config.toml
d_model = 192
head_dim = 96
norm_place = "pre"
parallel_block = false
init_std_qkv = 0.04
init_std_up = 0.04
warmup_steps = 200
schedule = "wsd"
decay_shape = "sqrt"
MLP neurons of a small language model. Each row is named by its layer, matrix (gate and up: input weights; down: output weights) and neuron, and shows model dimensions 0-191. Each number is 128 + 24 x the weight over its row's rms, rounded and kept within 0 to 255. Numbers have three digits each. A neuron's up and down rows have the sign that makes its largest values positive.
After each neuron's rows, "fires before" lists the tokens most often just after its 100 highest values on Wikipedia text that the model never trained on; "fires on" lists the tokens most often at its 100 highest values on Wikipedia text that the model never trained on.

L7.gate233:115140148118116138112125114137128146172113116087145114118127113115134138127139128095107128127156167182092134140114113112141161104121156072132145109109086151157121083090109101128084152139094120163164117172097118164085152121138145107113163154155101141149106116125155136145122145133162137140102122129128122165137136152106127114170136093118139129155170149127101129190088138120107132058122132176129110128102135144114140119079100110181141121129164139118139143143105142129171121116125187156134121127120162143129159126080128167124082179127108141126175145142151139110137111134092132144
L7.up233:182111141123153130136140110136102088108085140142112155115143153122155094134113127088114120093123157150126130103095130138091135123139122137163108137111135138137087128121143141115093140130098136157149107145107127114115105110067152122085127131123136110129092108155154102176115100146098121084132176103095135117153125111077148158100086180141127146145100139108117115145132141131182114076115099113122137126151190133159180086155119137118118091128110110132098126165068127131143099127146110129120121135082130122128114139108193133129118129135144071093123151122135122072117121127135105121
L7.down233:142135093137134133113144117120107108070132136106131142128138131131102124178069118177135110129120149140134116106123146127131140177115081170111141156136142150124109172068135119123071131134136135112116144084081112104121066108153139148106150156150145063108107155149109120152151133174130184119146148123160098126129145126103147128166139117101152102119144144144117150151142147159116126122156161128133135137115130156098110091117115103122144152128175160148145180121130116123148122117100137168107137168116127145101143144120131150075132160121134180145108114121101151164153169142146093125
fires before: "|", "i"
fires on: "\n", "p"

L7.gate112:111107089157166133106111113180135137097136137120139099113125135148109100159157087145085109073124160111113108139119119095151193096139138107111113154107112174097132137110108148113140134121150137113098115108136120110157106141125111082150089090132142122112072182124123090082137147119112110141094160109136153096101112138104099128138149081114139103136135125116111127118151126163116161103159104116111133135155138160183187131098111124115087112145103146115113164127154106112140197111099144132129139087125134099129167130125127163129116115085111104103115161141114133127138104103125119122
L7.up112:126101142150107188123169093124121154115121109122118084140120100168136139158220129140121101161136161136134061125094136113120149138130166137127130104115144131107118129101153142159107124112117123133078128123142134108144137117139110115102115113128146100087123156135072116131140144118132098134108122120139106124117075156121156136132158149126137169140114127131121098138107104111134142100140119158131140120130096072116142114135134113129092131109132145100175119129111127117094165171093187158120169081102091159142110148111127119129155140113170124087095149149130185115148089123086135141
L7.down112:097119121134104140129128111142147129089135163105117119125102139098140117160169150113090186078092153122153143099166155134126124081148106132140151168139164157158135112140119128138089175154080138086116089154129132148116123157123123106132132112150090092132119123108159140130109135185172121139146096124162135125107096157145121123126157143093134135141158169147135123190177128150101075113174128129115170109114125112107112125157151116167185146149096108100126100102143147106090143104109152152123159118132138137121124101103096119123108132128116107162093131115118126098135141088120119124
fires before: " the", " which", " them", "or"
fires on: " of", " among", " by"

L7.gate255:132083167121090140139147140125100110114112152130139128117136124111130131157113114102132155102128095150130131121145106138080110159106102134109060142127134115111108105140101135132098133131113123201093111136103103135119176146138135126135115131189138105084096106105133119100138077102109094113173111148146123141140133125113145135125091116131096139129146108111110110144145164112123137188121142138153162128144116187144157169140115122091133140164161129120082125163101146147140129144085170167114119124174145130081102115084143110158165133105143116126088163135158143124111145124143072123
L7.up255:086132145139125165132178102172107114122118136099151139136144132123101146159123129139152140116139120154110131102155124092132131142091114115131149148123138111121106108107094138161107144140132121172132139126116125139134134136135136123123135130158143192073117168164099138097137086066117094099158136126170103174080132132095123159104095108094093154130166109120147123175134109127147141122172126090130146118134096133119172190145091167105114165127123187132120136177109078120148139150102139136104097117121125145085134145107141143141132153091145130149135112135153149089111132125149092107
L7.down255:102121106132129138137150171110117142161150122135143116140138164120138111144130096060112125099140108117118166104106106131087161112141112164119135121123163115083114140095148146145173126141106098142131115113120116116139150118135119171123158107149174155109126107142169160065102152132106117115128079140132109135121131135148142065139170140071110112132090132123151127158115117092106113130125147071123129148135112141174093154118139156069158137188158098138139143139150124168115107136099100129127137148167133124125124122073173144118088145094092115139122099144156136109121128128148092135
fires before: "\n"
fires on: "==", "===", " =="

L2.gate497:082139115100141154140179140124126115123130124109123153094104135129146123108106121096143133115127103152094142109142116066130130142135089145141082096114158126125133118120112141141101128116110105138140144104161103090083137126178161125121136200155183141138110191150145117108145130107116098171121132148092129131140137133119112123129101077140103104125172132182157088080141136097146080123126097122174102090123133165113154141126121133126152130127149138086135139114123150123101121146101128154092101105107143111172137130106164126132130088155098117110119116080135116095127128073148112149
L2.up497:109132135102139119163155129125156136150120155102143106129150143133113106100102146132161124110147121157146133094096112071136152112145104131133098107129131107134123136120115146131077156077109102117120096083149125140132102066164162136096145155116130112144065126140126132124154138084179114128100147134107173140126040148086125110124098090087139151134135093138138122105107126109115094155092128132171130131109112137137166145118108093129161122132076133146126123105104158161161148111129139108094160136124130138134186102112150121179137116132109122158098105113142101111133161093117131119
L2.down497:145114116128104111151165142154123093132108154124115118135168163135131116101137142133117141135131089140104131110138079124129127199166079143135090126124119111137110155125170154138104176065162119130129099058122106121104149129125157135168138133102157150138123144153122116132149108094125097128129120170120130125145119172106103120100149141087172131155111138151140114090137126083127143106126117119173124143087108141106126165105127122104141095142098123141145143085108138148150138127121116080125136137162128150125112120068166088132155130135132172127126116107121110087087133071174119103
fires before: "\n"
fires on: "==", "\n", ":", " ==", "′"

L3.gate19:142114097120130130158156129090138167099099124132103109192135140144150115128093137130102116067165132091098099140152134134144169099116146138146158112085125175171110168136161093125119128087113120160119130105124132154135160098122108103154154112107109133192115108124127165111153121134095143121139100116145144130115129130148127132130103137151168106133121103136091128190108071141121139113058129108122113115099177103147117158127151143095098115125096138112151122119120126104159151162089131104134135124121115120124139166092116114135090184109121153115125170124127094120140138167106117131
L3.up19:128078124149161102166164133119108123113133130160166119147121146136084153156145111112105112169100181169152115117109092124153108119168124111169095137129075124093167115121099167095101131119132117178149139106185129148167117122111157127171116170156115122142112120176119111126144133116145148105129130130093093129130148137146153055134126111169134155124130124142123122107124127162065134096146158150118127134107093203121101112143123129118148118122138080095106171133121141117132128144127127154141136150147134169135135142133103125120148125152135145102127127133079096123096105135137153144
L3.down19:109134129121145109120137095131127090126132099140111088091154113149086135166144133137140151184109167157150148144075135148121144159122094110147084125106113098133157094150096143151118133144121138123112116157095137106134149151098124086099123124132102142135066131154127105131108151121122108126148128125129142132112145194129155105139145131153050130137153115146152141101122113138130119194147081108141108124126138140099162122100074145131143101190119153169108124140142136131147112137128109149093137145120137135117113173168087115146135085133169112120146161145122119164116133109166174112
fires before: "\n", " ", " 100", " 9"
fires on: " |", ")", "|", "er"

L7.gate288:089153104159143115122093146173136092106109113153097134152141159198104118145124170163120145133123114133102134156145127137112140123114145120089088160122154149117122091129109102158160094099093100114098126117121173112145127142151147129120096107154152107111116126124129090122140115148099156129147129105134119112156096133124137129130173143132100116139100111103092141164120171136149119159112131105089153101101128122117163124136143151113094159147121139147127115162121148090147070141090130132108109119158138120124124138131153145088158127080138140086054083081135169128149093088095124134
L7.up288:152133121112115141108122089114050137142147096154116160128135161148127121126089117138126082136106112130093088072113106153094134124131129104146101137130100142083132157110109142126098165151148105105107147127153121132133159185108120155141115074147148120125136154155071118159152133119092088125129112157114106127131157152124142128118097130115109164141142103143148117121148130114117146087134094121097182110161129136124180184138145126119120138143135137121127155159106120123132088116079143173128111072156171142148152116127157095102142116117104111117119115161142144101155094081110110138
L7.down288:076113142118105093148109121132149132177140096146142139098157116189113124113114143102160156144094134113179117119079161170117096147163121124115085114142110136137085120146132093063128123135126127155135142155144069104102121154125136116124150153135156114114132115111117152113155109099135114144097138114133140133145152138137095139128082097120139164100082119108137145148142153126129134146088134141138121109187149121145087128134116147109068182110140103136129122153118123122143170126136135139130106113084141180110147110123179153120151125105170113077131133112119121162117167098104131150
fires before: " the", " a", " that", " his"
fires on: " of", "ing", " when", " as", " such", " by"

L3.gate299:185147108133084161109123121121180133097103187131093130143087138104124159130076132093073136144144104101113131122140063145111164122110133139176114082130143127131123109128109141097116142123131135147171105146085173107116126133145088106134131135100107134140167171104134103152135138135141176158095132115161124110140118105139119140142118138102160096148126131112163086121112107140140110078147190122091157140131135092136133114103134135127158126160150141138097144151128126081138081120153105128115077102114110122127111105124114135124137151169106145116115121145150112123109092129094165118
L3.up299:097108163097087102116139148199144144113122129142116163151081143126114096160161115120135100136120133106074116146131153117086120122147114112124114119123104103129143135138140140103098113100100103149170160128111146111101128101148143127150138131140129138098091132168163155129118163119142149125121140126118100121107145149100125132141157135123172111126079080108109163167127141122107129114132129126142098084098141128131158126111068121126097105115066103159134151123113102089137120088165141155146081096099128110140073129154132158157150173119156138190124147129112125133115102088162114139
L3.down299:120106141109097109105160120173133130152133125104108123142116099130110126140125099139121155137116156137094100113104175099128127103116098140070090130096101130168153090118123128105111094152112131177176096089139140137154108133181142106085186173092147155116112120180161143173116105146146119149124137113117142123116118125124158100119160145144131122144090120154096119129142143162118127091106174129098157120102118116150125121115083121106137117123136152108146136098157126111124095103108138155134118131134142077143104103149089101092094135153112175162104096144165135151096139105139113088
fires before: "-", "\n", "="
fires on: "\n"

L7.gate308:181171099120098152164154129113176145067139142109137129170137123131108117148126077127102116145095101087130120157156184133148121169145168082100114188100112130100171140106116126137123110097146149136110121105140179123115132151123140098096125118160110121111090108162118127110145158139112137168135140141133137139117152118152136097115136115117146112120126088107102099082111126077103145094141142113126142116171095129117140135119163136178143134107170160115137106114147124124096073159090105141110140125132112139151148130128113176153121170126124159145131111154114119148109133129116142169
L7.up308:122116125192116126106192113134167081112147129112144127137080095147132125139105153110100100091130134108147109123148144131118124135115124083070136185147114114103169153156135146125114184120122142150113093111176162153134104132118103102096159125133161088130144135127132124117105102103110137082123129105101131148093134167103105165148115164117128153144145099138120127104076122154141099161116127119113128147112121130121114105123138077109110124126144123087150079139103127095118091117122135115115144106182106134145145162142122094124113109103148140148116102139123133193159127095099091102
L7.down308:105143143140100145158111153157131142113135144135128107146153135118117115173120121093120105135107160136121131091149117161105150150132175119112080114139162123118158102136119113135156175100142125165143078125119125129186122133115162144127139110101096144116121151139134125152125119157152137129156107142117130100124096160160165156121114139076114083127108146139092091107079086140092116109153131137139142139150147131118131104106088196131149121174159105139100092129105099097129109113065109111138181113179107079097124137107106086143107120140116107152159132110148164135111129137097148111
fires before: " the", " which", " them"
fires on: " of", " Ph"

L3.gate96:152149116162159197150132169091139135096111152122131129191140121106146136135123095116122152125180114119134114157129112148139149135123122155137126115140121179121061094134153145160182167177154146108115141139129139156157104142133127085151145133145153144125100097118122111149138078145124116106174139105145155163124132089116110084100113151121125168107162127103142125125133119091139157137124140093121184118128175112140141120144103122129146146122205136161125072116109107125125100122115130140106150120148133134129072141110125114136152104090118099116149090136122127102129149131164121130
L3.up96:111089168139105148110103131137098117118091127139142143162097120129137131118154174155107136062131132139112133118138154090140148135140165138116117064155135111130098113102137132135128125102134156160074116123135162154104161127106142151154160130147105169118124143132109129122129128161122121111112176141083175144155141110083130112123121161116141122172167094131153098155118093151111128080160148119133133146125136115114157142153123118157178143109122100104126167116093101117178175116111123141130150091120095158092159109122128139128119150120152151125152096115141154130129185117120086067
L3.down96:091144147105096104131115141170136093097133114115182150118120136089122120125130121139158115088170156136161136099137141102149132166126125153081148148162123115151122149093090116128092146123119166118154138163150117186119154141117128161156115108140099137122105145164119124083101088173106100110118146131120132107163124106132138129125134126098109111180149127117140124143133130201134135141140145085087137109106141151156109094140119090154163178136110153110044113163108106121106152096132143146135158154158110136148137113138119160151106175104137135110144143137126122132157145103149110133
fires before: "\n"
fires on: "\n", "==", " =="

L7.gate123:142116195141141161149121132147140118104156142125133120113135113125153110180076120161102122113145158118129118110131109122130088106123153154105111132184144168156064130116137150135115125137162096150137176140113099156115137144103117079156092155075141161136097156138147156133108104135116104129095114088159151133113136113137114099108137110143135114128160142153119146126156133123164102117174116124111116106143067110155165117071072130119104158120169138128121128097127103115154140162080135100127108153125157130119068114115140170108135106117101122135119097092123136111142145119132130161
L7.up123:139163117108143119154127107127099133155136124125118076105122126165142134172156150134106119139094152122144088142159130158120109111103178142121073152119101164172144151124139117129110084073084158115122106127122141160118114108091132110119121143136157117097131140139133132178126139137130115120128100118151159140144148145143129126133130142176109097093141172115133093176115114109087139165152115071131124129090136087127175174065164136098128117120151093132098122142117138097113141128050128137148142154126153134110096113134129162107112103131128145169112117093130161112146126117128150160
L7.down123:142104160143098096125123106097105133113106147153139139070082154120146157129165133093133125144093136139158139115152134125135117098123145113133139102128110142120128185111171109124119107128135100131115105127083161136151205129142126093110078133100165132118118152177118146141140072128114118156100147131161128124152148157142140130134102108117093133141085157117132133154102133099153108146176098071149145114145144095123140156133134137133142150121141121182108080123099130094092120107103172109129103102141158132136126156159139142163117098143147100168097102088180115126133141122108095126
fires before: "-", ":", "ation", "|", "ters"
fires on: "\n", " Website", "quar", "un"

L7.gate409:106146080115159113135116128130141118126059134118107141159122124103118085141090107107138140130137128133165139152130166155131145143125121137118111120139135132140112184116110121192099137149160171112157143111153098135104152115157122175163187109094161147086117122128120133108118117127095110107111128090109121196153123087109109118130104125104148140149139085078131149155137143145147113115128189112156109105111147115160123156102157132126110172144102112115162126161119172140087112111148142147141123116131171132105109133110112159132116171087132107172096095115125136124130094138163113140
L7.up409:129089171106125134118138133123140124137114150117143152136092098140152125146168093092136134118121137160115136115133105086127082153135149111114142073107167168107143117117155094141181134156117130126173132148137150149121125173131085122126165116113133141127147113135088120110141123152125131139105163099107102102080137131146167124114117138115151123125148092141085086109104123115087139147148137075075121150146127122101147162150140131096119120093114129112070070109146160099100124111118145130131135190159074142136120086143121114123141173091100096131132094138108115112125111169134106150
L7.down409:175105142145141113143122122133110127116127127164105097138113114154124089115102137109120083079162126091166140085111148190145117159090159116156105107115117116168129132143124165135139105119139112115113112150182138143135117118130104125195126096117132164078134118105123109076164115127086122145120140108169138125158101165114155108127098104178173126113082119123138121167141139141075143105089132124096121136135125113137152128117144164140120139122148126087118129126127108110101159108105123139101179106112117158123118095133133105137135147083102131091102136121131159097110143115120130196
fires before: "\n", " He", "===", "In", "B", " In"
fires on: "\n", ".", "==", ","

L3.gate428:150103142124127133130147117154143085119143139124075114157106139117149134101135182152117108123152130151152134133184118131152110128114116116139098084133076089147085163131119139141142100115125101113144125128128116128077130132117124158149144145085110100105159128120194140139149147158162082138139148091149163119115170154116126144111166114115114076064122172153142107128150120116113174100092183111102139095109107099144136118120099136150140112133101119177115133128128126077146095152121174125097131078117125161125121141120129127107127138137135143127125126139149088121090093165128145100
L3.up428:131113163133134099138153113141118154115109108140067133182135128127116140093167186153104138151132129126148129121164109105146129111091129114148108115102080104128082111163152153118117110133175134108146101109140157099120144100149095163162104129130108124099147129131144146112118160155117095141121145109116148120139146159119147162128186102092113113114119169140144117112138104119079149092096144118116162110090099113143158098108084134144149145140081124180131163137111117080111111130116167115096091135093112166104117136114140114129140128115119166094138152159182107107125076117116127124
L3.down428:122133103138122131100119125138139111131143121157104128132100158086117105125122127123124130127154070149142132115087113021151095084081150119149120119122100166138152121117142095136158149124153149109147081112146144127129124109131140124158131144090137136101124118092100170162139104111140122152126148121127124147113142168149173154084109137126134160118109102147145153177151144119099143108151147095141127088111143130147193119110093105147114138134105165145126180116123160118087121123155140085142099121135138099110137144077134081117125102148140145089143141141152123157100099110082134120
fires before: "-", "\n", "=", "C"
fires on: "\n", "=="

L7.gate72:097153128141143100131133153075070100144154168112078129129124146107141122151098141139153188146123148152156091085117100128112144109133100147147116099142134148132105141113127143133113201160139103170168128078104138131097161144126081119126144175119156112142122113090107162123121115124120124112108137123104136119095161139140129109149054117103128117151155143101090121154099107103139099123127148115149123129097098130138134106078098181141138133153131113115134132124140129125113124120161152175118138102132179153097113115119132104147100156121098106144104093147141145108155111134083137098
L7.up72:181154136095099167137117125109115142171102141116131157110114120084102120161121128176115134139157154141093138124124179148143123102116143116126124137152147188127162195138120177107119126106100093136113095134100139173137151149113134121137127135118085118127146088160126077142141122098111167102165124121147137150150139142149131143138117134141149117168142109084122118108120159144132130096160107122117124109135125139114154137142120119184105083132171104091091145145126128143129113118109168143186119148152124137141164118112144168180109134100152091132113128165143100114167108158170103136
L7.down72:084098127095111111155167139156145084143133126130095132141095164102130106151111133079167188101127095162122141128117131121088170120127081142143152113102131126122141160096143106149107145130105110108120143153153114138140139116158135138105141071110085132147105177163149106126084105089116151109136181107175136149115146138136143167101135090170128144198106160136126074111130137132146131151121128128096133135126164150128183140096118153174108145126112124126111109098141087135142095098103088128136107133127141159131138143108131150146137157094139146132149122112133138145143115134153096129
fires before: "|", "\n", "L"
fires on: "\n"

L2.gate118:097169159161153148093111156096170138105088124165154129155142173134160133122163114111124151140168148105152153111117096162110126112144084147131143182131139158126044105121120122133109134165170112168146131139107126125137153102115146169119151112109155086160139103190126141146131140145141075128122115152111151141147111100100122145056117148138140109131105140111139134158118110131121134134123139121112089115170115136091166135141145163088162119147148116114188116159128159122113147130117120129149107093107154122105105082119123137150130131131144095132142134104149137131146169125125139124
L2.up118:142144131151166120102148133167140117101107100121145127100110103183105130123154057153097146121148185123175170135124117110128118096101120144131109128140107134146114167161123106121150106124075130099140118108144124151127143118127119129107156076139170094104128108133082140127095092114140073116135151119101122156182138123134123109142149120143112166142135126117157107135154097149110173093113169123088124129193113151096133156157133173146131133159171110115112150122154145130107098132137097152152123093156108125151118143081110150166150135149126142151120139107100172142121129126142159119
L2.down118:172147135143119154116138148162147130104140124154156135169098117151158099154133150096117167169100161151137123095166100126103087156173092099119123147110163120138117123091120144132124182091122150139135111148128110143112138130098141131136147135138114144158104154150099116160124179119121108110107112144107137107143073146118103156147162125124136132167155168113157111152143143091138155150107155108069101139109137081102124113130119153161107130127153092162145140096107134166086152106184123106111134105108102131111136075109164152174119111127122142114093173110146132138153162126126129132
fires before: "\n", "rit"
fires on: "C", "|---|---|---|---|---|", "|---|---|---|", "|---|---|", "|---|---|---|---|", "|---|---|---|---|---|---|"

L3.gate33:116132138144153171147152135134161080162113116137121083186159137126073119143129139141154122113123130129098134080141142130106150125094180122105136106149163179120125136151135125153141150119122122139142117106147097104125130126171133111175091173094130124161127129094076152117140177151161174122131144119123102165161081146184121134139151088107136134138122159081090153127143117097122090114109091088132156167144097128146128126154123140135116130127118148127096130106095098099105077172120148100125105168140122111118143123140133117101126140135118130126152082148124151151151140112095110114
L3.up33:123150102136153127119130125113139132107107111104103144173127167135151104119143123116092117127114160192142130144114098121097125119114148161121116153127122100123122123136115153164155115162112170186077135151111107129117156129082122094151113148174099171127131148106125178128138145146176125125165084121045148116121174121198150101107174119105140141098116125080144115132150119113095101150173098122154109133130116153148153113133115127113139096157110114114107151114144088116103119136149115084146138118134116150126075128128121110086136122095106162139126110122082137127124109121124128116
L3.down33:131135118145120132160120112160136139143110134172155175093092155117158212131143098134105156157151113158143177150130122127119127111132089144134122157121129101150103156120127116118183133111095132168117131150144125166134102154067132162137131155135173102149143121126115090096170132138136113141092156140096152144087093092106119091143140113116117132122090140107128090096116128123108127129128141136114120113109102137143028104123179122118134122130134124100133125101108144121096126096127143124137129093147132103130162077126119121148165168113140105128111109119142163120135155096162120154
fires before: "\n", " (", " The"
fires on: ".", ")", ").", " /", " |", " represented"

L2.gate271:130164133153131137108149173126101149121099152091155164148143155113174131178117085115144107118135116121150116117122123123113176141192133136153159153143131151145066150109106151141117147087162109148115085097129076137127130128127155155116128168132160081134084100146103146139107168143156136142127134071126114125128112142171118125102104150129111134175092105141160098117126131134123125129123115125153149105103116112120086136158110112119110132147142131102098141184097139138164076118126136168127143130129109164146094152124125137098082106127147089099103103137078114091141120128134128142
L2.up271:119154143151111153107115138123123125114121111105162188093097120105142159149125107138167152081158097149104106143129144147135138116122143100146134128122135169125125127137113125126153132135079164143132144095184110169142067128104094116112148086116109141138125145168152201117070146122139112113131139091162093106181153101091136146147125144118143101108147128118128156120141161103137156128099163105134108114102130125121085146110144185082092135162144127122152115166148183150178140143143155152142101116134120143113093108121157117133142147149160120114083136141123122125114128115145144108
L2.down271:184126101144112115138096088158075143120146073128165209117104154131136156123138133115127149137152145087096092127127110126105128151121145098131138172140120119123136115161149087100136154123095119127148112146115162169137119162105102148112121094115157095119141109154124131073097098115144112098159128137139135121118109139115119149098099114115140099140082117129122154109147134156134147146131166130090097158100132089110153141119153150112140100141133101141150126140124099123199153156121133105097133154145185137108098129145169151149153095135102153182133135136126097117116127125159097154
fires before: "\n", ":"
fires on: "|---|---|---|---|---|", "|---|---|---|", " ===", " and", "===", "="

L7.gate120:087127150139139170170157142151140125097056121133115174143133146136077122139100104129131149183146122165092110116120150122103147121117121118106133095104142126119117150162122114127142159149121120122104140161162116123123132115104101120132145156151137150098122094144157093121118087100163138118125083140093152136137116101119076102081124104094100158138117091136156086184184175142130113111112104165145126134163117137126132140115128093132121077136113134109136160124096175140159110146113126143118121141141136161114143108125130101133175127145151130187125142134185101131153166142132122112
L7.up120:172120163109181136096151125119117081081110139146120151153124125138104098148119131168121132129162073152112109138093152139113147113121124095143143122110129114083119133161102163145095123173134102101090165157142072150157147136093117138135111131155130183119138108168134129115094130140179123134178128114057143135127129162080081101123095121145149122101150153134126106156156159163150164121140127146119105139145142130148111109128109145135157148134102158128131098120118181178124130131111150125100132161144134131117180109138126137122151116159123111139135131143176108120155135106150147152
L7.down120:103116104157142103148104180115117152161112127121130130150113147129135132117086100092118137165140070107114143125162094127135143150103117106110145097145154149075120140136145115129144106122094115100132111131144169092089121134192134165199126080150145140112078118134122163089145146131110139117131116133062114164134096088128127140138126134113114118110162133110183141105145148099083138125136094085117104090118132133142102128144137156155162125120138138133090156138098179142111114163107126142163111179098143129118119130139126095120121121122146103147155101150138133168138125143104085137
fires before: "\n", "red"
fires on: "==", "===", " =", "\n", "und", " ==="

L2.gate477:111132129124134146096150136123110073152115144129140150090145148145100133162130139137107116107086155094157145151104125144149138143130097105106105123142124089191088101123102116141099156093149112167115100092102138119141155115119141117084129103114176158160096117170092147133105142151179124102108102148145120128136067134134135112098100156110135116113144089120103158137104171158098119148109155047150146132137134117104122138142135103138126096154107095126084139173162104125149130134152104149122164136122084162135169109108137149138113164154162113142117111139129147114128124151162135110
L2.up477:154132111089146138175152119140101092111092146128130112163147144131142158136142103148129106122147148100081112147127120126119125066112149131117159091136164186190082104121104142126144070127130048149129120160176135146129170104122154111132132103114131092157109077121135122123112122142114120141148110142128094143123086136111114142125147097136128129161178098161111186133117117110117146135091120125133134141137100099113128111155106149107144143128125125111085103104091130179127162110114117150113181100137143129178146133120141123148171109126113119139156100145130123108137154155139142121
L2.down477:144115134110133140104118100124146096102113132118120149085153117125143122122154109133111145100124131127171125137138106062175180110137155108104114148137154147124132123161155103106130148139120107108127169125109105130130141135150127169149134122122111143151097156111134105148136160163167148128088129171109122126129111163143066126143110170091112161117132112106114139140121159143122144072125134147101147135137143148128146133155105130134109092128142137165107125130137145190113146157105131141147198140063145084123149078105159094100094173165158109170099140126150120160159154139127154153
fires before: "\n"
fires on: " =", "|---|---|---|---|---|", "|---|---|", "|---|---|---|---|", "|---|---|---|", "|---|---|---|---|---|---|"

L2.gate380:131140154112148141158132182127146108138125117099138161095124103119107118123129079109133126128117138160120117104126119141079150117148133094139105123139103141137089126112125125099115148122151118153138128110133120116155164108115097149143125184115125180093088116142163135076106117133179135095128155184118134150189140120138091057136096137094124099135167108094136115099141135146188117122103170095107101148144128120140083185157160143102105079121142154122111114095161151155106083128143110111151125137143143152130140097142147137161156110143102134124135139134135124145142098097142117153
L2.up380:148151134156156138114157126103133113119114142119170159135155093147158134131100096126084165119141081147161126153132109146134171108127133087093121095116129138135106135171125120156161101115140116102138091138100104156121144155142140140131124145099160147137147156180116145131131154134129072103095160119114114131165105079147112144090190148126108114099161149123157111127139126130123161143123158115142129145102141140106174111099130168101173155157126095145142124137146135120188184155140126126122156101095101119128064144112152101092135101150135117106130144151167111153145159114153121159
L2.down380:071105156107099161177180120139115091126120113111131140106141126086074125127175122120136109121111163097123146074122098149140116128128148118147131111151133143157092123097117140098116170132138109178116120118116113156123158116113119124125105142119147132142117177152117146137126164130179137085102111180165118110139132132114128130144104127102132132106148117062145115088127125128145098076121152116106125108145142057147078154123167179120114123099148166134139114157124147153110103149096126105116149120081142157098143125138163115139096149090115122150119124130136155092104131133134117160
fires before: "\n", " by", " life", " in", " father", " first"
fires on: " his", "|---|---|---|---|---|", "|---|---|---|", " born", "|---|---|---|---|---|---|"

L7.gate59:091116160152099164105120155174159108126086165092139112125156104122126123119145120159137151120116159122159075152164179136111175168130124157086113128092124083167108167104111106121121132159148161134103140133190125123115107130126102160069141127118119117063113109103170121115124101153158133135160120130170121119142128141092143085144137112129152141131107123099165141077132163163166121098168153122123115128113096128129112148139122136140131123106113144100107149129150122144131146138118144113117153117174143132118124145141150154094144145153161126138091122092136151106111113115149149184
L7.up59:159164176174131131145152133124119153111126182102104105150158126171129134114171094119151166090054118123084127107114098143109110094131132112135110129129119127127089138142166122151145136172086121140148149097143090156129134132114112095103143097126162125129140176123113133159155143150101141117109109150145127124113166157089077113092122145113143145130159118141147088156145134138131142130150114163108146094145130124098111117152146151149101121114123121113116125117122077147106138152100138136084115121124138111118111112137108127127091167157118076127114150171080091114148112084140075154
L7.down59:148115129159115126120115112136108114115087170136117153152159146155140122080129112105158132163153113122162169112093084144130129104123157127135163109121122124152170093132112133102136142108133053150116127130150146117142146104120128162120142129126113136085138151119125122138195102113143178097115110118127161127144143115157112159093129109129113106132103100113120118115083086121136150105107103141164134139130111156134057129161103126166128129093107113135141142112091108162141041117138125146164111098168136135124134099111098118124136086129113088141169130140155100129076120114143118171
fires before: " the", " them", "li", "22"
fires on: " of", " among", " to", "20", "ib", "\n"

L7.gate349:131135192155095117156144151078131115139116159132131137132151089134137144154126147110122105143107143130071101116102130147081150176115156144071116151133113107072134113142126101147156096130167139178146107097141109162162124107134141129118143115118105115092122133161120101131123133099097150085101098171104157121100148099113120099125163148151141173129169114153083150149125150151139097132126113152141147129132109123191099105113121134114118102119161142097157138118126076103135113143103196163147158099130111101111157115124134132153119162166120136137126128155118155131143135138158114122
L7.up349:149110135112089107076123116169148168087121137155137164132109137106109119106141120157085129160137133162133134140110096164126075145123133104129171132114168133107109150133133175107127168124138132137135120139111141141099066111145101103157121146101183106159113138098125125100121124161114152122099137125144111107085112175123141177100110128134150155141129143080133169149131123157143107092115140154136120127147140124120123146115078121130109121135153143117141116064119170130108175111120106176102144149110122098110107106101070121161179133074131162164122136120137128109103108116140118130
L7.down349:155158163058134158131118147142102099081114151133162098160081121097157101141163130111090132131131163116072176133179147116088187119121140120115108131104156116160188118103121117126152123127134118124141149089120153134140132095154144098120118105128109098158118130114159119124090127126143127133134116151116082139133143081152141158151150184114126178130167149107117135127113145161091118144144132147121134119094125137142103144122091129153121133105081110105167131074118097130093118125151093129122158137150114144103115117134120120125131132137072086146113156147137150128139099135149122103
fires before: " the", " them"
fires on: " of", " among"